Weights of a small GPT-style language model, trained from scratch on English Wikipedia.
Size: 2 heads of 128 (1 for keys and values), MLP 320 SwiGLU, vocabulary 2048, 6.8M parameters.
Architecture: LayerNorm before each block, untied embeddings, capped logits.
Training: a variant of Muon for these matrices, 8783 steps.
MLP neurons of a small language model. Each row is named by its layer, matrix (gate and up: input weights; down: output weights) and neuron, and shows model dimensions 0-255. Each number is 128 + 24 x the weight over its row's rms, rounded and kept within 0 to 255. Numbers have three digits each. A neuron's up and down rows have the sign that makes its largest values positive.
After each neuron's rows, "fires on" lists the tokens most often at its 100 highest values on Wikipedia text that the model never trained on.

L9.gate62:125063140118153116108192091140128145117103151103144112170113124128147155148121111130155087152135101162100146123154140144134135164146097116157154088171135115103156106107118103132145133126136140150115141100158144143106073118155146129128130142146139130107139071087115160196082147147147124139166100145144096101145159056165129089111126137101166107130091100092164147138146138074108174144156126114122123110073097110099098122122116157158104113134129131110143145128089133118136130094095118113125134123102148149148132167104090152128105138124149127138093123171097119131086152108130140157131111115105103152098155095145135153141127079159121146126113151127114149132128152131132109101156180132126170135139139145160099131120146181124157144142125125130114158151130116158146128117160122
L9.up62:145106122164131169176136145097101072113114143080134123150100127146168172149152126098155107129114134102129119084158138126151137132165165109125146136128155101124091115119115142122135136096181150106158118135173126116182158161096134111136111126085149100122125121160112140092141131104156125146135140106156121144168105120166078114143140124163132125153151130129131177117105155100160129161132122140122124124128143068153152123114116104088128118160136127132109079147116168151102111115122118156136133128114138095106117145167119141118055107110136097150153114117091134159147155085128163125115129109165120105185096133117145132074153136140092157141099078144134089103167133114152127136144159135135114182129105115114117132103142131142089104072120147119124147149120139102123110127098092
L9.down62:096088152113117167114106131088132132097155146152109163095121119175084143128156129135124135137140094118155146156112117104130137159101166111127155097190152097128144156081118135165133113131136133117152120129145123107125136119110121112120105136133163103131093097102124175136130095112156152137111120158089119157091167103116078162167100076148112149119124092134109153106145125140124170137115095160101133086097146062108171151173146161132155099136134131157092139088141143163112154157121104110120127150120101133136131159075163166119123117098131134141100164109110129081148141169111109117135137100108119111103122116124137116152094136143136144123123130097136122131166158149129093103101164104190110121174137138125139125073127141123158141144164084132140113140121132115132117132167147
fires on: " a", "age", " an", "%", "-", ")"

L5.gate32:137149109143160097174102114135098127114141119110119123096110117135133097132115110112101116184137144120103108130109114125145172135112120156102065101112137143109134113125119084070113093143121153098133110159108124127131118120155139151094143139131157128129129171107128149137161144129118119098193120095163109127105130127092147115134131151157152168117139110083139204112138139107131141145114139132107118115110096162099132165108100137098183094102103124098123099083133164117124127100137153116125148120125141153174132101109139127090139135156120139158086116126128071111090111136094087108137144119096123123112161088137113151099113133146136138172151152161155140152094125133109144123101110124141173143125092143144166147129165101068170125110136150106122113194158147127147153116090128
L5.up32:157154141132147125116121129121164155131137103138134134130175112136121108160110108104180110098101123093112167151165121108101130154102105137142175151141143143128086124124146113113118116138162112118090151148109162070123125123138108118146122151117181113132096092140086099165133110140115180133138136137123099136116122095094142125106108156080159143127169090161078175092095121143140155189117104119120080163113106132120122138083116155099114169130126137108084122135106091127140126142110171104159138124134114149111118122130134125108083135128103120147101140131102132096132103126128146139155149130148087115126153096126101096140124126134176195118134124149074145159094098142136148131137100137117130127114164145131121133174113170150161136137110100082148173145128089103171158131107130
L5.down32:147242153109093149125124142133129134132160123126132148115126127134133145107098069141111090135123128119109131146193108139098160141168150138115138158176121118074099141139161132138132112154130101099085174134135152076115131128124139138102162135102124106155114141127151157165089105155161153124122128144123091151104150110131127127133151099103077127164091173118152122098104122148145132151134142105103103159153133108155092140092158141132131118096120146143165109112111105125099111129120122103133129140126140095113122138136100122103119138156124144118160137134165116181195114089156145143162113129133108089107144158157109114142089127096128133120110084091147095124102126146121098138138108131146084148110115116148151105099120111144119124087101128118181179107116127120120155126136141
fires on: " called", "ur", "ou", "ord", "ap", "ared"

L8.gate28:109113107096183148098139120123119151138081118107130092119130139091108136132170186140166090125124081132128094134133139097104126108174139091122140175119101118119098117134115128120146151125113154105147142127124160083148161134141133076113142103113132109197092135125151153173186111146134130099163128133133134112167164114114133127136122136110121133142088138131140142119112144151121117088153158119125131146138090140102109128121153120108097134127115098136154157096152138095150092115098126095149154137107119162164176114181122136125152147136117159095091107089108135149150123105124109116139150152133131129134166183103105122134168151117101138094144117114133136106187152115158091151121122173165132173143131168097121117133111118087101112089154178144104100123120157161159150121128120
L8.up28:152108119140128139126116068155088107115144124127166112121111106121135106102112120128148142146164104153180110104118155147105170136169100102142169135138077082145126095107135136121131101104124134111133138161130144110107109136153085135134139155118177132089129122099136134133148147137116105118103095163085097115123144129146141131141150150127161138128136143148137189131134091155134160124140092109132129120150083161108093142102182135104139124156118100117127170112147144100162161155124125131118139066162154145126089148107162111104189114135130114137141196155105074097127115091118117144127133137091144096114123104071147131103143142114118161116148120142139181108149120114145128136139075130158158101136088107092124124154099143087138152124148163157128083136119143132145129126120171
L8.down28:152175153093137159164154141147128100134131139091098194105139110149077096123139101111120131156104088140121168103096112125133096113141189136143154097179066080155160089119122134139114144138159088168151108167125117113122175125141168105123109102081159100160104124127091130131115133097127154133154135147152135140155147120100144092126119141136096125132140099178072152125104142128169111100088148153104134133143119127101115148140090093139105121121137137117088145138119119118133141145103097127141116085103095154116116136157128093130116145093152125112161125142132140111150113121113130097112095165101132161144117132148124109098121150100113112141151127122154126180140117165137128125124075137165133119174157105143102104116117146123139166169153156121139140167103130104156149131102133
fires on: "od", "-", "d", "-d", "nt", " D"

L6.gate45:126106168121117099082156108149122122187131087179125134143144161081104118140142133136121139125111185165125104154139158156099119078113159131129115146117135114117136147102085158183095124120109098149079140137146174142134144090130147133173131091120181129093169124115121148133139130136136155137150094117104122137130101091097113127153090100168098147164113114116142118157162146141121153147148109114110126180116121119120106171104167106144148171139119113124120152149167158116149153155168149103151116109120097098147148127142111117138077129137166111086112091129128137092116139169155140115142099095070117166105117116103143134087105157140122140133124114111117118152121112113143135125114178106113113161068102103137132165098131131141128133117152124129103142089126101095123140114140115
L6.up45:134144094110098152164113134129098112131154157129116111149136146133087144100079157178131132120090107151108104145128102168132117103131123117111173145117113146108120122147135105060132053132108183115134145116154108122100154124084126141127084114142132107136128125158117119089133134121128131105184136115157145070113128106127113103130105152162154108122111131174150151133152128172107096138077108136104094118069155122135155126132138116138144093147131170110168103114135117135154122120128118112105164166149137138136115105078121109163123129129135164128135084182132117158183126151126118110123141165151135147120175124159113099169139139130139142109127152127103107153088124144078128120151128132166144087129134111107094166125120102146146142155085155153085157148140123121109097106101123
L6.down45:118149122138101111137127101128123113145119154097120131113084135128151120130134180128131121123120123109154145105090105119166154147139111124097131119155117135137142143061115121123133117154071107086144156115139112139104095130156146099134122091122140141138130141121112144180129108115117117166072162124175133152105079110105093107153133106115107105126103082095136098134161173146133108134138133111114092099125127120138114089124137156119080163113134136171113127129158126141182116127150136154161119124187105096122150106110154164133119098101161132169111134115146150127130149075140172173148136153095094142148140133124179111154186141105115147148131148133095101120138123140113163124140137154105066129121121165144123157115107120129138117156159145168120188167124121099113124122120056
fires on: "ar", "ing"

L9.gate160:153066146135134138146140110127149097124109126135123128139134084180126114128106132105124109063114114078152136146163146131124107159118123172170158157153156157099119102134124121176106168148141159166104122159139117108148127085147142111134110119141161129116142143099158083174155157147137113175128151113130112112142104112126148124148095103075105114126131138170116131144136177112114089139143072148142115144166121165141168125137145135119104126180154116089157136185148148094112119128094132081123089154133112115120115135161137140166095128104141130112167104157127116141148138131095119101077161133115110142122134113088104161175142119167150115117105148151128146147150116144112122118105117137069102155104089127120106113153114162114096145103125128108150122163102146139116113118159133
L9.up160:100113109110118131079122110150126113131136145157084116169105115155157097138146186141109115092146145110182178126133146110172105136138167131160109112154133099162136108154103111117078131127122108136139162125115120118145044122173113107127133096135130135095172151115153141144129147154131098078134169172111073165116121132129144119112128122117168076111171159147138157120112153147117113154097125112181146153136156098119129138109146176139118118188128071172119139105073152134099137130094146083126097134150109086117123142170090148141128086144123126131097140107120108130102142140137121132141132114163138121143143103123148171098146171121163106118120136159138117158148125126146108108113109142109148113155136165119125136107124114118134147094104109120143137102154119103121143125154134
L9.down160:140144125114151154122137135137116169149111111128132188141126142096142120126116109128152146126123115092114111133144112134120114094165120133101185119111138131103153147138128129098111091087155123130145060149101108160141098146119086103139118154150153114143158178131150135111157124152108111097097125173123111160116120143144115136168100107130075147133101133097137115144133173140113094118072123146173163101135112134124111117153113099151123139136161091125199062164108108126109137129172164113145124186108161108139131138108155124172125123117138115125105111114129106165127159154124115097086149118140148138107125118093145121072089117103142156160127095148150117149157123144123124132142097121113103111135090129128077130137136124144090183156128160137137189096087138143105104121111129
fires on: "a", "ra", "on", "e", "o", "9"

L8.gate181:140175091173118133188114155135120123146096116134114122146134144137126128113120150111148156072130167132128125130104147124166120141121114170106157179109105115122189127144124162129143122102144154078119125140117119131103110126107130126139156093093098154127149107130137158127160093151145108129154076132176135115091126158093090131121129120129120067152135147137108122125162101085145148135156131131133120141117068126132137113139109103124131135094092145118076138165192158141109145103139102144098120125113104107129094095123137101147104143116161096132102099092146106087153163121148087139128109141135095145149146153111122108121118098103127135113133141084124113088128131135154147130153119135149182208152126143148124128111097178126118136123168109121114169108131140080133130084151099
L8.up181:161127130163125148176117157124106145157143089146123140149109114098122118122168108167083137149129146144089168155153115170179166146106160116086167169136131149146111129148143151166121160191141112121151098144109138106176116118103098123113127082117106130110138150128154150141136129135110105136122124135141117202165146145107129124133144098121130115172154156112127137077105146133111133135125154112145127119158109156119122112117148116120099102154125123129138182127135066116130123141144092078096144139113137101127176094109094143117149135129089166127123138176104078114133099148146077114102095140096096138096138103104095112128123129098124110146082099109159076139127122108131103109134133135144152165139120146166147108121075138143139146109116134081129087119140128137119114121130155
L8.down181:146118117155153127120088125127146186175123118140150132122085090158130117102122102136118116158135161148116142115105122137136092112160135105130118136115166158129099088096123122154061133122105148087145120119170142121143163127103115125104110106110097111130138115144135137096128125066150145152106105144136129127156119126133131133097116072147099127106158108101155155156122109148083164139184097131131172160143134121174124143158143116136140148117136100112156158149127122122124122102117132131112146106141154120097108108175086126117150151138139149127170132141153091087113054125138160181155139104085118116103178159169083101145114112178162151141122117130148114125134143152144136157127102153105137150155119158127143144143086111107124131158113100101122127065070106109126117129122124
fires on: "ac", "ines", "pisode", "oc", "ic", "vel"

L5.gate62:140113129111151159091141138121113147131211109112153143132139099169133108113112167109102116118128129139144119117121114180132122143133135170154166118102099098120128101132141084135118100108116138137132122083089102161116143159117110155135092102100152117162129115176118108119144143125082173128124154113116095137134154190113135120135157155158120146163167128164146185140139115138163124136093112142192163139148124068159122097131135138077136127117128108121128154100136146115115108131087122121076131112134132119151159138124187154108118145090143125091115097158132114098148141086155117157092124089166111124098171117120139125134145128134121146133130153101096168118146157108117091132112133160118144156160112160149164112121092163126142124086111128109107152100103155104134105131126159
L5.up62:151164117140142120136126136138097119157136145081124121114127112121069116086135133164119109162119132147137124122124151151130129128185122125098101148095140166139133134099119153152142127137149126119132121147139198143084086124147173139107118144181144092145125110133106099086132167092137146116087120115097139076117135072093140116107085128120161096134086108075105138114140094134103186106123131119160110099163114122147117148121116144084090163133112132106137150117120140121064099167129115156182105134113122134120082150161135125162107121110103125143159116108134113104165091115101104149137124153131108119113120153126102126093138139125183138122153111114119121121122165101080118127161171120099164105129109097121104139146132147115118121148134132126121087161124129165138180145169148
L5.down62:126179148113131119115139082165123137148144155130113150129151114102082100155112111107102118179096113139122154152112150180131120147101093137132106113135137121150129137161133108182108160129120185146071141129120099125115106161152154108174136112100116154146112127148099137154143112089170121106155099112084100133124117116141160132113139155125173113134157118131126157137125094140140087110109122124158141150167128168111143123118137118090130116125140095126129137120135168141133120128157055122101110105105122173133086133169167140168147140159109140136104095193103112108097116110146133141139085130108134107141125139179067121140132150118129145122159151089114144125138149137131120154098100113089122150110124112148093127124167123104123108135149133100065088123144189097114135115112119
fires on: "-"

L6.gate250:154145122106130100131138100117174164154109090111139133154076129083087114142132148140182180110123144092118122124119163075145164128126139127110126120126142138107139126102117133138132134112152141118107146117122157148119155074134163114160145121089111116138118055146164151096098131186122154139123091100122129094106151151118151156117097120132135154128128143137114114155171118150161160136152117127129077114099112122102141124088099140170095110125106106125145125120176131134129148174112119169144153126167092140133093134128108113150139137078137129112099116112128149121104144102164084090162142090155136142087097108115162106157166132131092107119151125093146123152131101121118152121161160151134131095091128078155121121143165152165115123096144122140129152119098101139086106170121155
L6.up250:143142092081139145149154147115185074107152099114106138131098110114111131154142148136116158127147122118130115091187149131126144072147151172139100130055102130102171142119098143145098141102138107110122103136124159147104144153147126131119131142075133143141153132098100152111112077091130122129105123107135110127137114131096134124139076131103148193125136091151166170139142086128153109146134134124143114142161133128135116144122147107134134159092153141127159146138165124142114140128105128145123139133078106087099169115119153132109115181129111108155115058082143121147139143126100133119130135096137150125112140150102157118132119141158101169151128162111132158073130104177148103155104106166137098096107095112152143098134123109175104122130126084151106092120142155121101125133113141
L6.down250:095170154146076107086133063183089142192119147157177150125141107101084151133137108161139175142104142115140146136081126119146162131140072119116095124109130105153128173111142143109112112138100093151130110144144122132118122111157149170138139118091172147122121099119106105158112153154111145151141146097176128166110118180151139079150131125112120175127129116086114115108122125137133119097141135161099133106094131090118126073127104170122140119112099117161114146072132117167078138154138144149140111122140165140113105121109135141124156135096133127106139145118146138160119128147127146124095163135114090164103116133092113134141108133128165161156112105147116129104123160120165161128133136152128138167089115152099092111124096095134120128118113142129136121159108136104140110115108178
fires on: "ing", "ion", "ent", "areer", "ation", "ly"

L5.gate66:167100118128125107146123172122066139127192126149110149100140113124133088109155111112143169152076137103157125143111170077121084164131122132137128109106125115116114088125126140144117117159089138172104145141169165119115141126149128143114157112106088128124161155177132135116146133121154118137135126119130099141122121140143143159053155104081124121139089139135112090153166144090140137143124116116140131118097150151120122144124129111177100103088132115087162154144114110151137137126133153126102130143098141132134065126129125116126108151114113139085125125134168083110115082132126130131119114142135134171115136147089126209146128101131135130125104116158128121142140150136160115141123120151153080139156126133114092094097137139081110147137130074115150108137146139076153117118192169
L5.up66:115101122151109147127097154127141134127133096149073103151179140116118136077111141101113077151131107115143137133130099138133153153143167109109140134134106117148145141124133144078134121092142169120143099143122147120147131139117139188151115133160093130151100098108177158112135122135150109146152134149112122117131109137130108105118142126145134114122093123154135098087106155112143080177104168121168139140105142130121153140122161135150134119075103133119059149138120136085131145138157166114139123121082116093126165111167156177150149150130104129154120100169150131076121086152156125151138131128129062138133110164125143109109098055132106151096133160195132137111103154139145095174100132131077085128150124130136112165142140134089134128126136125126103131107148147141144125160136149
L5.down66:124038107154122153128113127130158127153103138160087120159155074128147099106128085122079144154108134117155123159122098112099095150136133102140129097131143167097159146086138147161150167126176132166127091137141126157099139125094139148141106115127117106121122075141137092144160103159136152153112153144153123087091097117145134114100106093123112176151094140132150112141119115067128145142120155107162107146102072115122140131109098175147114168129125112074124123108117097122122136168136149143127153153141094135116166133111164135137142149146141166156170122121151160137151117131149116156145161132103120118162149137146103132050116117128120135147094129157106119125135115155116147088087128119121132128136147140125109116129125106142110130112136177118148126102193128089117122128114113
fires on: "ern", " show", "ight", "ell", "ay", "st"

L5.gate75:084087124134126130098101098115167108110151171116142115100130138104118121138141122118138084148112163117141116140089129099151116127137118118124150123171101122132108149144125138140138147112167114148176174116164090123123127103102108139118133096127134164124130109112160163121117157142136130150166105122135146149128141119102083100132164104151139142119111157124138150160153115141141122126079213121173142114128133156172139130152126139116114122126123075141178127139135091115122148078145095093113163150145112097147161081161125163086133141174092127172140111117123118101110174110155157174157125107135075115082137121108139130125121135146152131106149137154119114124156103126112127116125096143159155105109104118111072116089097129091098114131131126095150129070073100111151117131160141
L5.up75:155125144084135128135114145142086124130122120139133166144137133105118161161139061138147119171117147097093117123100136133131117093130134141166163108101110111157097159113119140135101174144151175139113131145104124123119089093135135074127145123105141195083160105118070125145123114142136150052123125126149144150127142118139153137122133127128161109091130118138118119124077130176112150148119138114132145140152127113143136157095139136215083103109114139144138077154097133149120123124130111139126164141145129088125126103170127127135143135125104168134148152146109119133122152098134135146170164125075138100143092174132144101113149142167117128126134160161106119165146137087105134130150124097105091082150115151098125114102080151120105130167106150113118114123115135071133130125158106
L5.down75:145216128124114143161157172165082149139123123148116127143104111122135133119121114127123148116112148108143095122167126100136109086133134097125118134202141097132128078097124129138125096112170118133107163121123129122124080119129158136156157117104085112095081108146167161125145125120112112084114139108143132131152135181173100086146142145121155129148112130105156158096074121159150111166128124121169126116129158165124128135130160143103098148118133139132138120099119111119146125125101128115155115127135133117107139085133125112149187101165107122159095123115093153142082127150106138122131151155120107130147128155156135172094117094114125136166166129103143131158098129164078131153163121070145080130132115153127128103114091117118079141155133082133121137138151141110136169139090111
fires on: "ock", "ight", "ish", "ak", "yn"

L7.gate57:139143104074147132112118146137167149152111111122162131179115063108117055173168063139139115162096155118120117101112109103129158106170142148155105159122087104138142131151098151123081125158158128138136128111117155134110143145116157129142133099172105147096134180124168146106133152092096123150124144149112089138103135102125150110143127132145147120119139157170148141106159109093111118107144119170127112102108144145086122113127119137118134126150111143156083123124193127145115132144155103128118164121106133129137181116087146158171147143103117147118116133147094158177137124128127167116144076095112130123106143137098102106154101112149138115110153157121138170099099137141088125117112123129170128126135120123157093118144084090153148116113112140143100075126152105146125111107144125
L7.up57:143139164100120155106103150179134119138062132138122118112134100157115121096145116104108118131086106105126109126111155121150098125130135140143068142120140095087121135142079148114086122123130160115066123123165165112137122113123096118116136114154101141096155181181135118096089100140132105142100121143159099152142157159096169141127099141114181114108125140151134087110156114092103115159156123114170134134122081126110148132130128138135125140132101142144134145110174153144158133118125124157096150135100111119127115146108124124165110103144092161119131194157115133120145073115154106086128112114114086131125146124100155159148128142114119129130128124129110118128160069176146137142154125144151149143098163105105117133125093136114178088088132103135118104145091121070137139147080122
L7.down57:147090120159124109116100101120124066110124148146061137126106183139147147155087150112131109138133150105123095117098192115120121164093108114153119095162137132052129131124163108102103143125075120118137129143106128114129110099181126077110160159080109106127109159136129132181123133160159170153152096113155142147164129157147111150139154125110131092148105101116123121138099137141122134106144139097105147119099139132114088157084174138135116136125128125159140136129109103090126119120131117176137141142156110136116104159161098126111128119117145125132160168069141123106114138137138100153138137120130104141146117163125152141137076153111122161118122080101134145161129103127144174130124119135082125189150133111088142166121140155121130151146123139121173134163155139104116137097128112
fires on: "ang", "ing", "ong", "uk", "ines", "an"

L6.gate122:141161104086104117124112139135082120121108145118119123123122156128122130102155124099137135095110125103101147125141142174107092146101113154156164135090108120097115099145114147098130108118133099148130113060139120078145210180118112122125130129110142185136144122139122189131162135164114182150125136175158133100096133139123144161119133132113097123147129116117095093105136103136112132114175155111155079148134172151119121066151134153131118144136131119165132142153121120141123123147094141119095160146146157134131135141072157150140111149117118105127134138131164122181117134126135125098117164133135146154137144084136089110109128160137103093105070106204145142136127122126157117133140111119099163120107104114159148078161108103137155118114114118096104096136148153098152143144108138
L6.up122:126135150103107114180132141098107144088150116128135159092111075152144141129097136136138139140136132088164138127136119130117161123147125099157158126121108126132154125145152136109130133154122137128138154128148115167093136154124150151141088099101116107127160140190122136129145155115142092184099092100132130126146135134172161109147087130132165118112142167160145144126100171145129136110165151101138094152133105138161129085099138145090127136124105100098088101143181161145094099103113072074127160152122121136129131124168095122134117096108125144082148105154125133110086155137130092082156126107116125128134113107129134133149131115114156149131142135199158145112148149161129104151144095152138149087063155089068117150142166123133158116121136119117122089134105140102117095096147107
L6.down122:122090116141140146113125135127100130145101163193101109098116134095127155144077129153179136093138134104128139114133177135155142125035129112160124158138157162138139145137147144124104120163139127154154107153119168123127143157142093142070154119089128111095097103122120118105147109120178102088101120111133109133094097167120135152120148146111122106109122145110160126070124120135131119109131081103145107158130126167114116159136158172137126139126130197132129133121151132170133137138158122126134106134121128080130133147076121098090131100142108129163129160148114094135132125121138111045125137130118150185147146139117114095132142077120127134133142085088136172149160132134127120142141110121161078128145136136144132126156135132157124071135138119134156112140114102143145134123113095
fires on: "le", "e", "g", "eneral", "iber"

L2.gate61:142087112111111118137132083096113110086142189124120123169128172109122082122155162107175139143136095159163146103153078128136142111143130100111115110114158191107133103131133114143123147123132123087156135114080117119155093083161095137141141155146146123148172113094136126152115146137154151129178139139138161127114151112092114113164149142113131133158159098115187148127098111112151098143116075134151106172155122132123137165130102144129099065141116073135154140120172144121115159140137142122172152126163117136151124162142135144141137141131121121102114105167149121084143159115171095105107109102087122153102124123159142105143128124148125144108114133049132125126136119094124152124139176128156119101134109108124109121123132106111127103139138161148136133114136089141104130130137187
L2.up61:114125138133155119150126087153110137144158116112120133127170088111139135120160167141100112148091102129110121113142071130133170135133103141144122088109150108109128119116150131147133135125128079118080140113155149138137134085090128149179097146119131131101118160131130098137115139113131097152138067113137170145176102143139166152097096138112108102124152125138092134141145104143110134153168120148077113127129129112113117116136162147122087095161136106120099129140163180168130096083105121130171088111103114130144110164120115151107131113146074146129137143157155145132112156151090088127122122117140133139106141144141145131156132121137113142174131092191154087157100159146127125101110118136114110128129157092063122152108179087108147145057136135147121124146152088161097135139156115
L2.down61:089132072102145157120109112141194122158144108109097095147143153090156145160159116130141120162118109124117105145126154133121095132108135120072112120123118093165104111141123106128113079117143103146109130151138164154097178113131172147160105150089133117128144145138123104092082162129157110152114119111148179098179131108137164152086135095143096106123188138114135109139124121133134093133144149148115160137127151149111128129132173125147107115102151102133085107112086106170130137103120140167134107154121133096123128102118139128132144075122108137146128106158125123108094136113121160140112118137161123094143170132115152179129115107068124133153130159138166125154063156177148139114134138085102094116139114122133123144125105139106131165137159149074137099114157141105153144124153142
fires on: "an", "ric", "ity", "c", "ics", "ain"

L6.gate165:120149072129141055123164120117095133148143097098151147121114122084080104143098137135140155160143141167117129124183109109155110118129129121124138120092111163143147106135080140115143139115131154122157155082095142149126115123110109125125108098190134119135163137154156141123115146110132147117136131121159128104101068164125132172147149146180123105128156098124173114144143112132146093120131074146123161103153099115104161141152130134127138157159123110126138116121110138130150062126180131145155135128108134153133136092113129155101114086075136134120103136148140112093117110110122165174176105137111097118105121113127100118100135129091127134158125162146107162143130137147116100154146121100115104104134105153104165077133086152128116150114108155105141155150129095100079076143151124
L6.up165:106115137154146127122154150108110136153106171150175115184092103133127112145118147153134139106145128094126166119143091133134110100141126107113124116123094144143106118155126158118121124132143138171163149059109128127179152096129115131079155134110119098147135130165153145115155127135155118093116116146179131179150189092142141095113106151150182106117110170140156103146099148121095098115159113127136143135106084124121101137133095148140115103146122111096077154074092110133146132148131132125147101108145111157122111141137132123094133119136099137113152110150134162099128133127148141089132170116119110103173134095120113124082152120111140079109091149100158134103124145141128090142130137174069144139121158085086127121183136185166123111109125158102137096150140142112141129138127128
L6.down165:126163112149141164149156106114102152096110160080138161105121134089139130109142110110114083160126127101154127134122151144104069156143099153146182122104105139132094089106105102161108126187144110113111111148103117122116162164148121133132132141076109133147112109135137110122143115150096092110142112100096136123149135107089158147093140106114151070140135103173117136129145152105126176132151173144149109100154119087083117168121127140123106109067158170125086139144153120175182114147122120110142120142141124122182083112130151159142114143139113159146104100136145107122100154120169173137136144134127128154150125108105142147146099128084085091140145154144141117120131099160126113121131122131114144097129090095155152112186143114115145137135138104129151099163135157116138138152114125
fires on: "m", "-", "en", " born", "or", "al"

L5.gate78:131114140134168142116126122161134134088146173136094115161090131157113140139136151105154142137143072128129124130177075118139135110165107132097156129125104137170120136143161073139120127115122103095121120072143109103138169090121158161124143172137141111094120108144149144119139116127112154145171108138093097131128103112158100110114101133094102122154127124103135146115148158115144190107099125144109116182127074091097130101120131141163081129175085135078116121100140124129129107125156147136120140148112124174160124157136099116100118108158139131107116120139131137092096116131114137144097116133102191137126129111171094125109139148115083142155138143164151144117112136095125143117170150109152118147099183106168119117097111131115156128132115136139135157113137098168107074070141125
L5.up78:118144101099145102152164178122120112111161097156105182138139120141134114128111124144111136135163106116102115162112147142164130101133060122150168150109138143131189106078125130110107111150092108139116129127180147113144137103118128129157122118135147135119153075129134142127130132134099158098102130128147147144105120126154142113150081127107101162152092150113113107127145145105092124105165170123105139092116130165137129146094123162116154149124183142128143077102159130103136132139158097122135157078167123117102170130192133085118109118098159141090122141158125137162139148103073123139154086125131142154126132077117126082079136153151124131141105114119107117101171128109148147104175114137104156101121137112128134167123141112088163132177130120144107120144118114152098092141112105
L5.down78:128157166101163093138110109129132155148150139131120139168097159127184141164129112135165110141127151107161089117127153144112114125164122135129161107140103175126103125086086107130135144145120101138176120159125139118121120125140152077134115136138117151099130119156096146134095119157109113130097084109155103181127141160138115098163109164136157119120129149101146125125161121141177114114084137130152070139111130123133113085145128104097102128147137098121097117151112084083149126070098130169139119191123149129129152135136129144138123075151100158148123150110126117138084181156129163176145125124117159123137122107152136093153129109134116123134126121087169105126107125150085114106073127116147150114089087144127121120154142145078124164157128129136131132131139094071087138128152125
fires on: "ow", "ater", "ound", "ing", "ip", "aint"

L8.gate83:166109131105154156127145123133186138141146131161104139103149108118180141190135143158126106123133104127096120129109130065142128114131140122099183120086125089165137115124130157089134083135130163153099095164111135084131117062128116099174136134121131124111169138159136091138127110142141108139120101125105140146100133160129154110093103101133101105113126129087154165147148116130153134137139129112092121141118127130178137114077113125139105118114189143151143157126129134107079097136128096137123156113110134134116128123149096165163096151113116145142151092158117144111120136175160128127128148086151131139185161136140145147127139120082144100152133123156134169125168114161162098121119114121088131171128109113142121154147145140135073111143164105111094126121118138147075154149096096
L8.up83:158110142116119148122155091160127145103144118154116085166133143110157083099191153131136116165143129139126162151161097129095173141124097078133143122123137138143141136128134116152120161152115146144123114165116091107153161102147125156139138151117151150139128140132106125151134132135101090156097110102132112083143089126166081116181104093116153115094143083126093135172106137139133104120138105130087117123162073093140104129131110108150114110121141123155135107159119125117105088113163153134194098111144106089164145152135132142102134098136144143089171135144091119161122118089154099107140120103129145115148129102101137150130145131138133119146112133103178123123115084124164194134150138147133100166109135102109149101141120176172101112142140124107138143073128131127183106106108113
L8.down83:105133149132126131096154108156141095146150163154143138152129145121126095087114125112173124154113170212141133172110131139132139155109133137104143127122150154126161156108106131164111124112153136137157114117139179127118146126118158124101119158152105134102122071127129084092071152142123144153130104069132111108122164120132093153165154089097139107110115126101106119112165167112117131107103122114117118153143159092128124120130108138131142128092119183174152106151148093122167113107097150142141143118117065129143131143155120151127155090134136117116077169118144128109099121124108116187123159139103134069099139145129129113122137152153073162143117162145134170110139106096117106126113110118135125121118088119188098124118094117154125094099137107121140150119116111104132121120163178
fires on: " ev", " time", " of", "v", "ently", "and"

L5.gate45:148109100138104130158178095111128090098131117139099158121143142114165120177138128118120089148118119126128119132138142110073125138123101143104105139159161166165158143136161106164158127114131092144095096121143120163116180140157138155129120108085114154093141130161135124160131134149132150172148131127120114153123144147101112101108123128106097117116135146117095136158168124091131113154110095090144128124103132151207169129113131140153096100172118138135149161152116098117096163139204154126124110129149116151142098115153108123115137121093157134125120142142119102151124117139119170097109126103142121137101072140151142113118146101121116138105099192120115110123126148101104121143167153090081087141139141102162136148124129092110112107147139125100156160132142115098148118109046150
L5.up45:134128136129156137099109138105127117123102127169099160126150103195153086183169161112131122191092068114144175102166125163153104140125167141105110141169104145151100122140142109145151116142122114101133150131184137119094143103139147125173128145105188110122114112165088124123153147111135125076122126114117102121123146155152114152102122091122134117146109112133162091130173127122125150143101112140153104115145118136088124136089153130171146102122146142117149116121110161170099140149165115123139118150139139119145133120129116117162120151123107146147127110118152098096122097044088146106116136128122153114110110159128091132108122117153130153103147100157122141123108062122171112084093099103137113149159130132127152112116125106126127129150122093111164109150138145168094119100108151
L5.down45:105142112158113124130122124146141086141135130127073119139143130096117150157179155109127093169128108134147160124139123105132101139148166130144136105128155137099109119106091112115137150096162125127103087101150145131125094165079125129120126129128114136140139113149101094119135143129148158124129137102169139106085138155141086159129149125114169130137114152176103120134131139131154158153119121137136194111178145107095166142128095134165112115122073163119154148077108131126132153143139140146111117109115167074108159109134127139146136138140120105133125143132105141187138138126127100112121116162111120176104136174121106117089132111102122119140134109128119123104166132099166167156105142113136186116116092131161058109160125099153132101084107125117088092098146162072167140145078132
fires on: "F", "at", "est", "ay", "ad", "ight"